{
  "n_layer": 13,
  "warmup_steps": 200,
  "decay_shape": "sqrt",
  "train_tokens": 460900000,
  "dataset": "wikipedia_en"
}
MLP neurons of a small language model. Each row is named by its layer, matrix (gate and up: input weights; down: output weights) and neuron, and shows model dimensions 160-287. Each number is 128 + 24 x the weight over its row's rms, rounded and kept within 0 to 255. Numbers have three digits each. A neuron's up and down rows have the sign that makes its largest values positive.
Before each neuron's rows, "fires in" lists the words (lower case) most often at its 100 highest values on Wikipedia text that the model never trained on.

fires in: "name", "called", "named", "as", "names"
L2.gate40:109093135156151174144059123098125116125123111170141137091100136162102147098153127096166141089145126155159109138124108133113138095144135140104098126108168129132137131148118141118144179098140125114155132150100158125098113122140151150122122138150136115085098094119133158097094129114125092116117143143162159118118081130102145091147103115137166075114089110137146107137139101104150126117138
L2.up40:122110106139121135174095141161121154133127114126112117073108145131127137121156172101133142124124125149129143131131100100136134147130097116103119149114129146134132113133142148096123127124137143123179158174120162119122096153141127136127114173156122131119100106125119129120133154131135145143145136131118151116112108127133141075144143155167192064097133112142124130167117109122146130126138
L2.down40:128151134128154153152116145088105154123129105140122161073126128123173088076142117137120156128147146132100111128097142132128136104148085146139115100108139108094153093149138078120092115153151102114151153139078138120132104106102118115135139140123097115108136124160090133123093153120159124116099126170128174114103126086115099144131122137152148063139104115163138153139148127134115116108140

fires in: "her", "his", "s", "married", "marriage"
L6.gate713:143081114146109153118087113104117089140138112064112131106117121191108173165123101164114085114116161119099091150170094094153153176157154103140122146160131147175130109135173100128122146167154155087113141118108113098125149148123149083145128164103144122122126180136157122189103115145125118177173121108086154104084144120118112152131114090118134089131135101118076132132154094124157102168123
L6.up713:112123140171137174101115108136104121131145122134158137109150129179147151104083115093141132120117118118132107139111108109123088163148099138121112073123129125166145153089136128171096140130075127140069147156115122113086136109109091169122111117115086104146107144143172100170132100136172061120162116158187123089112145185130138148132112124110081153125121149164149153129127110139150139175144
L6.down713:112139142112129083097163111106096087117125169134151071108126085130173112105057170132089077138132170164141119158160100125118126149122111090119129152131123094136129135112113131151113134135061120153128140152111161143109109120111103101151140127122112081134083118112153128107142164180146149124159076086128137167124128139143121080143111133146087137150113123131124164121158099150125110127109

fires in: "after", "before", "with", "until"
L2.gate110:095110123117116154082116127123141104125132149157143146126098137105129097146095134100122117156154132171142084109128103157109134120101076095113163176121083121110139110138138111121157139130141098136153130076125076134145108112111132147113130108116093125120106137162142134196115156128119095094157124133113145143146096073130120133125119128131169109160147133118147131104143129123132141130114
L2.up110:129146114102139210115117124099138145100124127148152154174115068153147102094143110188107135066099084129102133122121039109119113148109134142163097116120103128152105107135113129168143094102168097142128134141082149121134113119124099113138157117081095155115110112118129116085120118159154142130124165124125111163110174167111114126186120177110152145127137133123147117142119108149100104100126
L2.down110:127156141120126136143127132176085132106063185116112137145156112157110117100127116172086120112096103138117128158140095164110101127147110134140097129129098141110123121098152143114101147135125137145154159129133104161124119134100052107137127130111086118083145134119147124090084086159115142135170128125128075114104123139101118153126150116082101124066149124123090132143153145139070134125111

fires in: "he", "she", "they", "hugh"
L4.gate564:109160144150137117119171125157121104123111079148075157150153089147131128129144115121148153094059131145133170119145109160109138132125116132115123159168127092143106152151122109162099193160113098123092102132110142095149173173131065151154127129121100141123132134163101122132102098128118125178125092137139130130114143115116109138160116128160098149092109143136113126097164121140122159100123
L4.up564:134128140132134087137145149094081125116161103100120100132139136156165146091088126137167154148132153100151153138142155124129080136154150122123180113123102057137156108117115129179131167130145101113091115097133153112117108154139152108118156084088132138102140115140164146103154111088110112146151146113072133116103145106110101114113156102171105160143123131104113143118090118090153137125123
L4.down564:089125116128120104095102149113147142113144140136093137117143124157131119139120088113179093123151107160155129157097164145078121126174128141134060118150144141091098114132141170120084147155104115111133106109167115129131090121173109134089172159128103120087152180118163128137116159129093162121093104113128146143135136135098154143129122096069136109125122103134113131105132129149130139130083

fires in: "division", "company", "league", "2023", "club"
L2.gate642:147140156143137149145114107094183094122067154123153203109106150108161153148105117155148095146138108123143131166110114153094100099085130125083119151115101177093090161183101122135127112063146138130119128094107144127198141088109099140062118146097146149113137147122135138147155099144149091142155112135142123123111119130152135125117124146135127152179127134130110133110134143158119148121068
L2.up642:142106129098111145145136143119145120140124124150165135141146154202137160098064120122136077136107131141144121123126149111111109149105133120108140166110166154106138136160085120149104119120113167105139140140104148111107091119086109115103117122128140142103135158148210132116136075116119111114156140162169123180131166123140124107079100145110129099118166128100113152101131125154167145093129
L2.down642:137111163114091192169094145142120119189067130117167089156125141134135126111136121109158124083147145140115112104068116124131168157151120107095157141158123134128118118156096153163121122157124129117124128104141142168097114106129117170106120135133140112140118096129117100131147095098155116109138099168117100117104158129109123174116153143138139109157107153089132142103130112133145099131177

fires in: "had", "have", "get", "having", "has"
L7.gate336:143109158153119145188119112126135210135139086124081099152127119137119119134133102124110094169174131118135146124096140107071113140140119156123125121124095159157137114061131112104122125130143085111084127126147198103117157140130137112148146138141169157122096160128149155148120111113150125109096098120126152108103154104155120120118133138157135119137088194145113112107137081123115120164142
L7.up336:135119110141142158143110156093126141131133121119092122126162141154151140156135135103119121109117151098106137131098100116123095143168115123101094114123108157103140101134110127133115135078123131111152173127123109132109116119128167132124109124104137173151089111111113089152082169155114129123137085143116083125134126125132136153157173056160141133165140160106128109157141100146152177120135
L7.down336:105116133164161129148134120126098117152116114146126132119181148140128128141113176122127137097153094126143125112084179153119151163144127150112103145131101097120122091147084157126125144131141149094133130140109112156155113125142174099153127138125139106121147153153178158152079045102106119130133139143132101108160132127169121182130141104157114110119125191146074149159158103087110127132143

fires in: "her", "his", "their"
L2.gate921:061164098147128113112123119129136121159106168137115154103097125153153112118125120141147135125115116107146067135140143129087136127084129119163143145150105119122123124116145140109146114142115168100108107125150192118136151141117125112134116135095109142103138173142111137146124127166061131098140093114096126119089126141132135118200132139110128116098104125133077130136153146114116121140131
L2.up921:088155104163131100144140129130123118152167132091108177157127117144139155099149090075136146124184101147135082141173139122082135101134141106156131148146118159111124115117150145148112130165124130098078141115118177082115154146125128108115101124132112149076127146099077136167091105135112150152147059127091130110104081168118153114147112139134098120096120158116107168119125126160172116160168
L2.down921:094139119147102119120141104137085120130123124117133134101116108151166141091111136128121108142138126109145119107141129101142108112112126124111113134127171126133144152106115171134097109167097162149081133166141186127097122097131105130137116146159117127102117141121140165144136121123107136111155096127130150144130160115143114146145152086118097123160092150114115122140122117152143125174159

fires in: "after", "days", "day", "hall", "arch"
L5.gate103:133095112170106170144095114140153114124114110106134135115128124161120117109091129109100160152136133135132100116119129100065138162086098161118116089113124177162123123113154120146146145084151173102133127122139133132132080120124133122119139133122090114142105171116130106144108094125138152106117131112156145133085139091152119121118130122155081122146111132128155114089154089126128120145139
L5.up103:109152122128094131110159131128120095109103168128111119134092140118130140108118140065116108140100115117130131139144122108067136133121138143100143144130133121103125129113111165120146107133155160101123148175150123164156095134118096135172155122147096121116079136140132135152129137136164110129092121131088109127117145150158101152180108115131148114152134142184102112099122158173137108113117
L5.down103:128122153161120143146116146161133136105140167151155148133123147109120165089086153142082175098172116134112127077131160104136134143138129114184140118114076147097115110056097104117132163089095170080141104130105102110103161100129116133124133144143090139126101167125151150122128088114127148110121089146100124149121132134151102120130151110110118176113121185128149108127113120119088112141102

fires in: "won", "given", "led", "earned", "lost"
L7.gate59:137144127100108133153142114118161133151125125124167135154141093143125118133134123129136087122142050153140116143101106132124131100097098141165091167088114154133122156148132118101100180169162118138113138102105160134131107138144162149142125151135133133128122103158107117130166131123147111140123131140096153133095127100129110127156103150150101096119134136165118133104102118074137120097147
L7.up59:158136122100097103145152127137171098136148133111092107120162090146112136130134141101134129142137106168120166097161111139158085158124096159094172118111112130157136126140122101130114122119152108119182139102100139102119131133122140147092087156084119136084138116132131132136171140140127111103131140097092122096081183126092129103153127071114076157133136110115103114123124116088144113134111
L7.down59:139111130122098146128092109146112170102112136110132127174138138121111105110073143135147117133120093115124123112124092125139159115157128111116122185162116092125129157113118118081121103139161189101100175142099163110060162096098161120085095122110170136127142088120137090184140102126158128073128133158094187170135109141113113133154114130160096133122060154112127136102157100086168101126130

fires in: "his", "her", "this", "such", "its"
L2.gate625:108127100136125146127133123113124148142143116151126159101087146140138138125124118125104082124069178110109113119154173137138168129111112088158114170125144128075135152077172133146126124164122132146069109124087154104132143096124160133167126137137105139141120167125153110176118170116100131183150149114078164093141147099132114156123130114129087074151106174159141119149137124148157100135125
L2.up625:124119087156137112118158151085148106152125159135125177103156127147118126119137084137136132135118119139135087122124148148133149135108141083178135120115151128137155116107155130133135148110133141124077093145099174112143137118117104150135142153138082143144122183136149104145119160132132130106163151103090090060121119146145101142146112161130108101182084144145130144163152147125102118130102
L2.down625:147122133180146148151125112119119150128119114116135155152148082139154133128087138117095097137106111091110152144112106141103141118101055121149096115130141140117142164124123148107101174145081130101134124113071172128116116098158101098149095161146145154135124148148140109150133187100095185122164122093144114112152117136118111155154128123169118116179140128124141113152140156110118159124097

fires in: "year", "first", "second", "day", "republican", "days"
L2.gate750:163152119113121147133156095156180109132138157135097117105116147127152134128071117123143116116094128152126154099114108133121122091142160116078092154140110121148148144151181138101135104126134134127172123118096134114112140133101160140141105134142087099102166102160139162162146175200158108106131137114126072136113156119152097179138095129162111121103146115116081144139139109114103114143139
L2.up750:122176099129170118127135143134153095107112165141131217140114155114165096127142119136148162092148126132140130096120110136105120163114140110103116122144103097149153119148110127150110119103104131125151149107127113136151160127103099126125070089129149142090121090138147118113103098169105164125141138127178098123165138122090150100121135152171174145115124125111140119086130119134131104139169
L2.down750:135161149143166143139137115116117125117105148149129147160162148127119073133121122152095132144104108114172109119104124099106184125135158119059157187144072121143131103128063138138103091142138163167154111117129108119136090164099094133085149121151093152101101128137155131137123124113135135109056125148113147122120133123138138108147094120159110139096153121142117146137140099071114151191122

fires in: "him", "them", "it", "himself", "went"
L7.gate227:135119168130117109125122138119114121136146101176115136092109082124150131100126093133138119148143125120142123126094119122126185087119147148141134145135153174178142101097133146129101071133104136124086136129142103093125203156153157153090137080140142125109141165107145163088136132117151168110120137105137127124090127133120117135147112088100070113156089085118155142151149152148163136120126
L7.up227:145133163106113104139136121137144156134130092189142147121140144109141136132196117133136122168119123100155138111157151110129124098112134111125135105147127115130113173136167114116126115110144098172148100105124109082135139115103092128116096149185171139116145154162153154108155110143143191135159148062140095088138118091146074107142132099149099136068113111137116161123091082166110092143104
L7.down227:119120143107146108127122134080157162152148133077126128115111141119119114104134127088149123203125110099176133141112129147113148109107139085128177137125133128101137150101126148091099109126163163111065127131159147105146102166110115160108107108130149123091147106136107116125137095162125122170120116125147123141107169123153134139150148121189137152107147148137172144096148116125108068131134

fires in: "the"
L2.gate397:140113118166132114088086121105168141132110152115081113107132137113096177110158179147080149090155189138126083155133130091145164096149112137102171118151104101119121117156106115127133119145133142137100071143121118165100113150140184098137091140112164088120148115126104124119117169137168151105131116130131148150118181119132142074160133113109094098104126133113151148099152163120150130112080
L2.up397:142141074106109156133082101118186144163123100118098127127146115133132117129154134119158161094217148132125127130138120140152140110124138123126151117124151103105106116105072117103146138095167120113164091158156149153109082173098164090136116155101114118181125087148081134126094158114126098105142108130115150142114116127123104141131122158113067087107133160128099152132139121138141108114097
L2.down397:112114143125100121122099133141107144116130110122075098095122135138157083136097171137100147093156112110130151158128153148113140113159120156156125142147123124148172101111174109098122137140129124132123114181097156157091134152146135158181104131149099170107151103117145135164145123116103131126136115119093131126126123131130116147059158170104115109133128152127136091123090149137118147147106

fires in: "had", "has", "have", "having"
L5.gate515:183125094173128126147145129132156126092171101154122099164139138133146148153181150139110062139078115129131120101093123127098136188136103160121135131130132122150129089146132127126108164130148129122155130188122181146139086178119145133120134094077154122114131147130142125126104152148097107113157073155098126102128121168162117138124112134158146131117100176148105150166093123147150151129077
L5.up515:118165147156158135143128119132150132132158095115128110108134145161110128165095138086137141077131108145108097108121174133083106140152105124115108112139104141118097083099146102129187139154123121110136135100140108153170138131104141115130090096085115124099068105122153154120129123130100087150138082126136135060072168137170130117142122107147147113106133145124103113066077115117099132092152
L5.down515:113146134124134097097146075091089163111087084159144109160130150140131140128145163115104124106141126094132143127113156196090103128143132115102129155162111112113078118139172144121122133137114086104134129132088137143132122152112115116079121161137115143128141146135140164148130123128068123129156134116124161128152130125135103149117072105151152153122101174130118113162113141122152105102110

fires in: "of", "before", "after", "on"
L9.gate314:096062117180140165163102119162154153177156120128109109120092152136143122116087106112131163133152112159164147171108112118163157112137102160144112112125118151141124125128133094141155095112154109127114148085149097110132106065126135120122127171107097094110138129108126138111140150146164121120161159156127108119159103108141119150087116113130154110135122104145141113119163110126094144115081
L9.up314:116124132118142142119081122134151124134112109114106122143121138160115076137122134165111109158142102167152105134101137116078116119138122125098139127196090134117123167120150122095175129138095129105114135093150096101097092093099102095103170155152125127117104144120098172124174146148128153134102129146175165097103181148108108107174138120146124140142108128115110112085081074128116114149144
L9.down314:093156098166165142132084133084143149156145150125129127168126164135139137129164106095125089077140106123159113088134100143143104124162126118073108123150101112122094160157113085168110188124102136131128119172120154149153124130155072131156145105097123136095157134130174131173107138131106122157090114139134133165118141143136103156112136131110124152153097124101116114101150111156053146116172

fires in: "school", "college", "institute", "route", "minutes", "minute"
L2.gate902:082131126125127111116174115107149086141133131116097125090165112126110139135106157134128106098089119151150110126133103080152078133135128113142167128125107107119097086142126100130118146125151091115135089137146125120168129113120118131135139141119094124163086105130088159137152102137140157131131115109126101104118148204100125120103133100155153123119124141113181134130114142142130131112133
L2.up902:149129098128135155159104166141109131123107129113115117163074149097107124111118161141134153153127113116124129116123158107132137150150109126116103140100109136115152123137152114095117144141145143163149132103143149163111111119133139127113132127109140133094127117127152135116169115099173146141144119143102160112119118133136108115152132134142129150150133131121107129111151193105108093150126
L2.down902:123093118108108152145106126119102163121154119119067124100113150149140154126129082161127127106138141138153144102108101099115061122080097084139109124109139091136166131119142098149106108112063108139147133174117141139151155070148129092146095125149136124165095144156112148111140162136123111138143150141116151128125122124105121112168148109109146163153116145153151154098167117107143034116147

fires in: "the", "his"
L2.gate37:162152116155116123091122118099133091148116103155120131108110090145093104128096179131157130131161130142140111140177149103074150126158105152118157162109084121116142114161118102169122139153130176136103163173096131120131145135128142144154089147125107105111150165163129144140124163126104138138092074075096124138118143163107126150117076112149163126136136154096094121178108163125134122189121
L2.up37:132106127102096136117131143126107080124117141122085144125111097161126109157060163119154119152131165135120108154147126146136121064094102127139156175080125094089115133141140098137122102119143162132106097133115148140102146097105186119133120087105120125103114168115123130139075169143129119115133149141110148116167119133073090151111113139147122100119117154140099156115107168139169168111119
L2.down37:136148136080120128145164115135123138145118132131146101162147114143117109124120227159126140133113124148162148142166153123100159129163127117107108138105111107117134132119101111163120107142134138147118135141097120118132113111102127139177129137123116124117160136169124189130122182121120136163129123127143130167148132143119094104113106127089122121126148121155129106161119170151162098164128

fires in: "the"
L2.gate279:108143128122146122096157120095133121114127119117092111131125091152088101099150116151163086102126137112122128104117162125130104128131136124121136130113108100102150110153105142167132140091117173163109131092115115147100127140124163112152103136114124082149191150131122104118123116142111073148112126123141112085140096099075096153143133102149155121141116126129152115118124098138088128128097
L2.up279:119122162119102148108112156144143090129115097131127125189115147128138152103128170117134122122182142151126133091119110107112127091120127104124176150084122124153125114156131123124104160089155098080141114136145156124092123107139178112097130104163119135115090151124106159125083100172136128121174103126109130070135129122157111147121122128139118122154131136144115128108122141163101134089138
L2.down279:112142169088112168135140169137100126132120133148151092115159138144105131128145136111102132131122105117111149152128135182138131118151101130120110192115155165120170095140118130114117163163147190100111119124145171141117132150120120145094110145069151116132143174149153129160111136129103137138169135133115121091159161117129198141118129139116127094148134161189107116135179133140070137091068

fires in: "born", "she"
L2.gate877:144153125119133111149128133120109119106124139076113076130147151146117124136137143133087102122106123143160158096104106100080119155117133132151169117169138155164134163121132155180098149127110127121160103112104140148146110148142119124135161117142119132118121134135147102158116146111158120138150117131135136098130099147121116112143121166196114145148123127157142105126110074160099111164132
L2.up877:133140083141135153126073155125144118123146104130132148108162155141107145092121169107124126167183159145142124128129151129124117106125100133121166111136152120122137103110155144117139148114096127114112114081089133092155112130155114156136150126137144121115150142097169123148141164125112095117187133134128117112119119189172147146129120140145133133133129129150136116092131119138074120135106
L2.down877:120143102131108129045154127130106117149144101119140094100145150128126155177145128134113125127129122117111124084127145105124112118148153121119151097139144088126130150150113122106072141132124112118138124084154096097165089124121086138092138162129094123123142150092144142122118122103131140124160121147144138124117116144130150136175117117154133160104139167117097064144094123157074125142154

fires in: "name", "use", "names", "of", "size"
L2.gate596:119145155138117171112158123104111150141073107138148174156148104124131159111157138081113092135119151143148136127153123126142112107191138120125154148135185185127154102167174150126111146128162126142097079169105120137125146107103147055160133172160139143109102112126116143140151116103090109148090133131124107131108112123098097117047167135091120082120167103117123118124112121162130153121131
L2.up596:117123128111129150144090154146161143056100162111118134047125107146127124109167102114138120105114097113159150153075117139148125107090108154120154103144088125107152093134111111135136116116136102120147125150096181145127132134128124104121101121158149104130109117174086140161140138151161148154158125119108122149145091119104121117158078143104159124122145096161151100112113124128118095130126
L2.down596:107145126168125106102174103110134166099132145120139115108136114126147155102155138132098089138138140111127112111128138124119100169121093163124155126163142143134131102116105149112100108151146118160124136178152131161115116151123098126111149132146065124131112097161072146128101154139155105156141123106109143099136143073141128125109124127150127111123120138132152128109140139093117143075068

fires in: "born", "died"
L5.gate959:127121103137130126140135124111146153162154146128142116100163133136098133108156123100120139171116167114132114118117095143141133174099171066119130136175119110122091108093150133106137119105133113163124092099073122118184118134088137111096122126091141121097170124165129128137107140114087080092095103155160128104118091099144099127140146120067146140119139160118125142173161149111149110176119
L5.up959:166102102115106120093126106139099128147116131121137114117132106110077150108118114126123161183122171129119126081125089136080125147112141116091149114126126092091122121124092133066128158104144128157135114109071113074150143099133142125086110115116183118120177165148104147113133122073093111167107145125095174149097119142152141124166148124141140126118164149140153099154132136120121123178153
L5.down959:133104139094128105094123109100119138109109111074145119141170134111121114149097115145131151093112133101127109114108149091097135127157097166105117093080181109104152144122111139100136126134118144114124108126141074144099117155111083138097092141136130134142157121121129116111142139084111121180085171113104164130131117139121140119147168128188131132126125159119167138169132167106123134184145

fires in: "it", "called", "him", "philippines", "itself", "brother"
L5.gate431:142079149052119144118106130143156101119100116108127103123084119141142109135110126177131166153154081071129106127143151169122133161126124130140080163143150138143134128111171134121125107119099118130105141166166109124123137152159097108148146085164135162096096119113136122111116147098170117134138135125159149142115106135165135124153153096143112089154071111114111134144157161122104122160149
L5.up431:109123137178122162154171163139101116083130111120159134136083082152154148069151120154159135169126138136123144136126149159120132119128124148104111129131154161137141138104157098187115121146114151112176081106128141165117108108134078107117132109137117113153100115129175125096144136148177131135150135120166128102123122114134069127117147073102122112137133098179141134128095143157099139142087
L5.down431:152135106124130122177109190149087170139127122184110148143145134134154085139099182108123122136101099102110144112072145119132113113111108110129128071134119123144126112156128069169129139122149144143139115160093116097109174134167125148097110143139149156071096173149116164133140085125103122130106138133114132128153107136114144108148147111151136135122093145125143141105128127122117120123121

fires in: "through", "institute", "head", "route", "director", "minutes"
L2.gate156:134147132113109146121107096148165152099088159129140143097085129147137133110163146101152138099130139135123117158098127147117160120110086134172145128165104097156108118139139085089099138121121155139136160103116154185138171108110088125112148123103119100118116118131105151151143125138097125141090107094191087136163106148133092114125121123120116156109139132119168148053117116132136132175159
L2.up156:112114143150110148149135132115144118154146115122146107155116083061095137158100137132138059165111151134124131089105135095110097144135145128127141141101130111121127141103148157171143135142111122101106119099109117127094080094095145133161111146117161100116149119194108113138172141109165135123150135113086139144123159134083092186131128169140122144160124143090192127105170146137125104111149
L2.down156:108114122119093136108188128123122138130102148152119148127076145117130155140139150156082118107103122157151111090111126099125094125113135131083120115115090095130126173081135104129127105138109103079101122133115150121121090142103127133136120137110147132106153118194122120148118148110149147162128115109104110145095114154080154138128152109111060139117137117133149139061128158100109094101149

fires in: "0", "3", "4", "1"
L7.gate92:134147180114115117135157123160101114114157103094092084141116113104115100123088087128109092152094124153157166115127103146125091162091142107129162081125132147127165101158183111103142137143104116123142141115139155139111132139160146104133163143132102135155095146113110123109155114110109187146123135162130110104105147136163165110139119115140100174142141149159177120120130147094149106165128
L7.up92:065129119150149128119146137131104103128128131108148109087147138109139147127150124120105129108116135159088102133142170113130134116124070117127117104155147078134169102105135123132150173103153107160138161142163176159115153101121107117139177104138145136133126145147103136147153126093105107156091132126158149120073124127145124126143125155119130134119169138167133156112109146110142094161125
L7.down92:130120145148168119096143114121148154168126164133138189124103123116108097128149153123134124208154120133102181148152136144118111163179117145122133135105124159146126152144095101114094093154114123161155116078118117115111119165116090146151177152166139120142124168126144140130102128190110077102115144096108133145146088112090122113115139119132145150120154138126132108140135135149130123088140

fires in: "he", "she", "health"
L2.gate743:181115129124112106152124130082154133151138111134130145095116152169150101128148145111115113139124129096141095144163112118126179130138139115144122175149135098058117151133116157149132126185114139106115113123117132141107166134159092140121140122141084107120105144147114078164115119137141081142130127141108154093159125155092103157124132162179100148137103138141074086150128093158120123104120
L2.up743:102129137128095102132112103102162142174163109139128101133141120139133146112067100118158099121130117128153122156127123096073162123112112092148105155140151083112129101148123173132106160178097156092084130123086163103139106102141132124124132109130127144126129111077157139144180153156091108146118104151102123094085154127112112112115127119118116151153112126091134106071157141109130141157145
L2.down743:133136124127115123133137101133136096151086132135157097144095107155118110132126096110136107111130140156105155143125155139127125106117127088149128182144115129110147120141128166094084146139107094121120088151125152145143116127140140124148123177144146130112200135153165139112133113125155110138129123143134127128083121138132140119104118102187087138121124149098080099158109123136101111151148

fires in: "second", "third", "1st", "first", "3rd", "2nd"
L5.gate66:098144087135139164188135142146133088170103151093107112114118090128123126159122125148131137126145109134105121106101154137137149112076124097134135168056110125125117117109140151135092123105112171095136137154143118115150128144111124162115088082108132110106154073167086133098166131129160085085102140130129130113158108138128110167178129115167132155163144142167115128127138094164131089097129
L5.up66:114137116119140131184130098144110121162093130073106113141103163151131155180108140179139099106131115143136123100108137161121131092130124110108120176091115104136112139160091112119112124098133169126120122151182138122128129153109188105143148138122062134156121147143140093076116143121140097069093145177137111091134124149099105126117148138173134125120082111106107124113127130133176157115167
L5.down66:183142101128122134109137108102113121152108137147141110144123153138127134132135132147140104144116135110120115098119135111177161172138146103096142187102088107144126124099120159152148141149114160119114088152126167131106092141155111154108175160149111113118139143168102126126145138158177112104084158139096143088128155143113148120158172132137122118138148123169123150087166127107119136144141

fires in: "club", "company", "rigney", "cheney", "town", "school"
L2.gate637:125142177147094158132116164132117102109124104134116136106063132111147108106114118149101132158138188110117114136177139114122118148091124116107162084086128113112099113130103131136139102110108100121120144098136106164124135135087114132100121129100131130124152068165120077154097116129107080095130121108078105135130138122141135159141083123124111113140146134117173154139118157127154150119100
L2.up637:090082146122158153104182167140126107140133137106098144138092141107099173104113141169093101121147141149100109147139128114154149136143108162126113132138145125113163142135098106120107099138107140127126143186147090125143141143118114146138140135155155142155155156093147136145136124116128143100132120111116109129136137149123147105133183123115125109129085123081126137158117105183115141170117
L2.down637:131110168134144153126135155117161131118122146117157140147156175143105125151113089161120116145142128125122144140135103091131191121169120096130072141138131113163169126133106100168145151129131134117133138172133100126163174104149102141135146148103177161200144141095111113122144171113154136107110145117130106107078169106114143168144150095130111086131081149068153135151084084156129138170167

fires in: "4", "3", "second", "one", "5"
L2.gate27:131108126129093122107155120140102155118173115127111122135180138165143130140102165153120111051139133141141122125094097126082124092110128136076130168101125111149159101149143165121164123114074125110173124163159160105128157137107106176109143124102062141084107112179087134116110161126130130115144137087142115119150138133149134131141182137135122113107162124124147134138084120127148136091139
L2.up27:160141105119134139109137167157120084108118119135140105145113115157102103142094076126123118120081136131132116108109105107114149155147108097146136104165139135170137122134132170093088143146123114125148171110096152127114132129125115148098150137153179175152132129121144101102103138119108150123112150128162128106102117100146131089143147111121172097176117153121067131135119112127140065176159
L2.down27:135139088145125161090162126121134129107139123147151151151078137138131139148088113128121098137081164100147144144143105122133162120135126131133131142128109146133137108122143142081100126170108104127142121104094157148114104124112109152147141125185138168149092138162151105134137139131128106140099143118101152090121144139156121059151154148121129131123099118110096165113164085123136111125168

fires in: "he", "this", "his", "these"
L4.gate940:150148136144078130133153145128125104115147094120105123077110114117152093085109120138100119120175103131129171112169164105165099106147153150144114137109133119141153089119093128122145087139106148133127090098163123179109109164132129092097121117146115149130130143099127164134154136133140110115112137088115132109120143137091116141115161103130122115095156132116099125145090105124091140131124
L4.up940:140142096112098126177125147112126150120142167141062086131144119099132136103099141108149119102135115122147195117147085109099131155119112149156085060074114092122151112121152107124165142085125104111142105168156109141101090107165123108134149119115185150104142117108131124117107145139132130149165119119096127097106122144125142094119133139125102142169155073123128124138142194128099121125109
L4.down940:127133128109146139131100117096166110150070113122142144128136131128136138105088150123139188112126110171110179141085151141119140136111101120120159146173150146096082090151140130133137144140119123134166155147120140091121126106176134188127163125136106128120159131092177158132176151139162088180119158107149105154110118100130144148089100156149153124153107136092148150127091138131123140125133

fires in: "died", "did", "had", "lost", "could", "grew"
L6.gate260:132137162119111110078118123098144099135117124082159125167164129120135092143170124128124169141136117130101124130119099143134136161087141125123141127135139120136099195097134123141120100118156126143119104146139167095145135184109088113114155134124162161099061093171128135154118095092108103103121150119143162151178143127120120120127182128115144170130097127130109156107160179106124123126184
L6.up260:146137131156144111168138137086112152116133149114097136135163164102139171130143164086138144106090162185099147132108088126126166133120132158140110122098136098165132170121114110160104182147162091161150090116058150142137146164132160114070138133119109108094127111163132137100087120144129138125112135145063181120103118149133097119134099114176092134105147112119152105128107099098146149141197
L6.down260:173119141148124114132125059112111128126150154103086100125129128127156144170146122115123112120116131122124141159111102170138129158114167098193187160110108145155123113104120180105149127154095132133138165104140123090100136149133138145131139112113133136095121134089151135149134124085090141102102146118094152136117117157117091123139160130136092124154075152176090105103129104118115151193073

fires in: "new", "london", "newly", "west", "newspaper"
L6.gate39:150114176094137134159106097079137127169158171156115111104143161141145138092129148134133145114127118149123121142104134108125129155138138123117161124112140122141109127098135148072117163138154105104145127181126099147147100127112126076116144124118128082101137069120134108108106122093140131089097134097105132126124133145123174139112154122130125142123137147145081184177098145154110111117104
L6.up39:098116100098154130118132089137068104089100134143122139119166149155138097138097154161139110117152087127133112111116127167111126130129136129115149129123112134153196119118104137172118094145123160148134139130159154117115146099133129139096131141129101107092167128123104127151114102110109096104100148109104093103168140113146128178120121134129125088128151122118112116126112093116135112111105
L6.down39:111148115167114111101160142089127151136137110159112114106165186125112145140135097145136161155119078108126134152086136131136116106147147064091125132128126113109137148131138128158131100097127132151166078145150107149136136112119089138116150156092090135110131156173128089152118126132134145137153135111115106110176120127114132166120135079120125129163119124160142107112128144078080114150163

fires in: "new", "newspaper", "newly", "news", "west"
L2.gate951:174092122108102164108163148138134146112102141133131147168138167130142120112146102084119121111090091079126110124101147154141101122141128087131133121123113107115110107106132156116142158122143078106101130159128057155148136119155115078103125115181088139111088149169139139158110105110114109123127133116104130123167137100103122141109113112148139115124163132128118153146134106150123157144146
L2.up951:129114135114144143142126127101140068124148128147080141097076143085131124150142159113128132075104077141085163149147149110127094085156113138102161118120104151143139133105136137080147136135144137149135188145073112129149123083146123174108113120130145108109131145111104124184177121153114088109173134107121141163115154116158109128138135135132167113149145146131139143151152149138136087134075
L2.down951:139106140140133136103133140057111166116167135112105123082083164101131131117186159133081182102123081140181124123165140142111109091140134150099175154131096147142129126152121143096150122166145122135138129134117119144144102071140116137107127092131156081115169131122114107141122125125140160086149145085124129139127107101133113091146155124133118109140170127133115112136136103139144097150111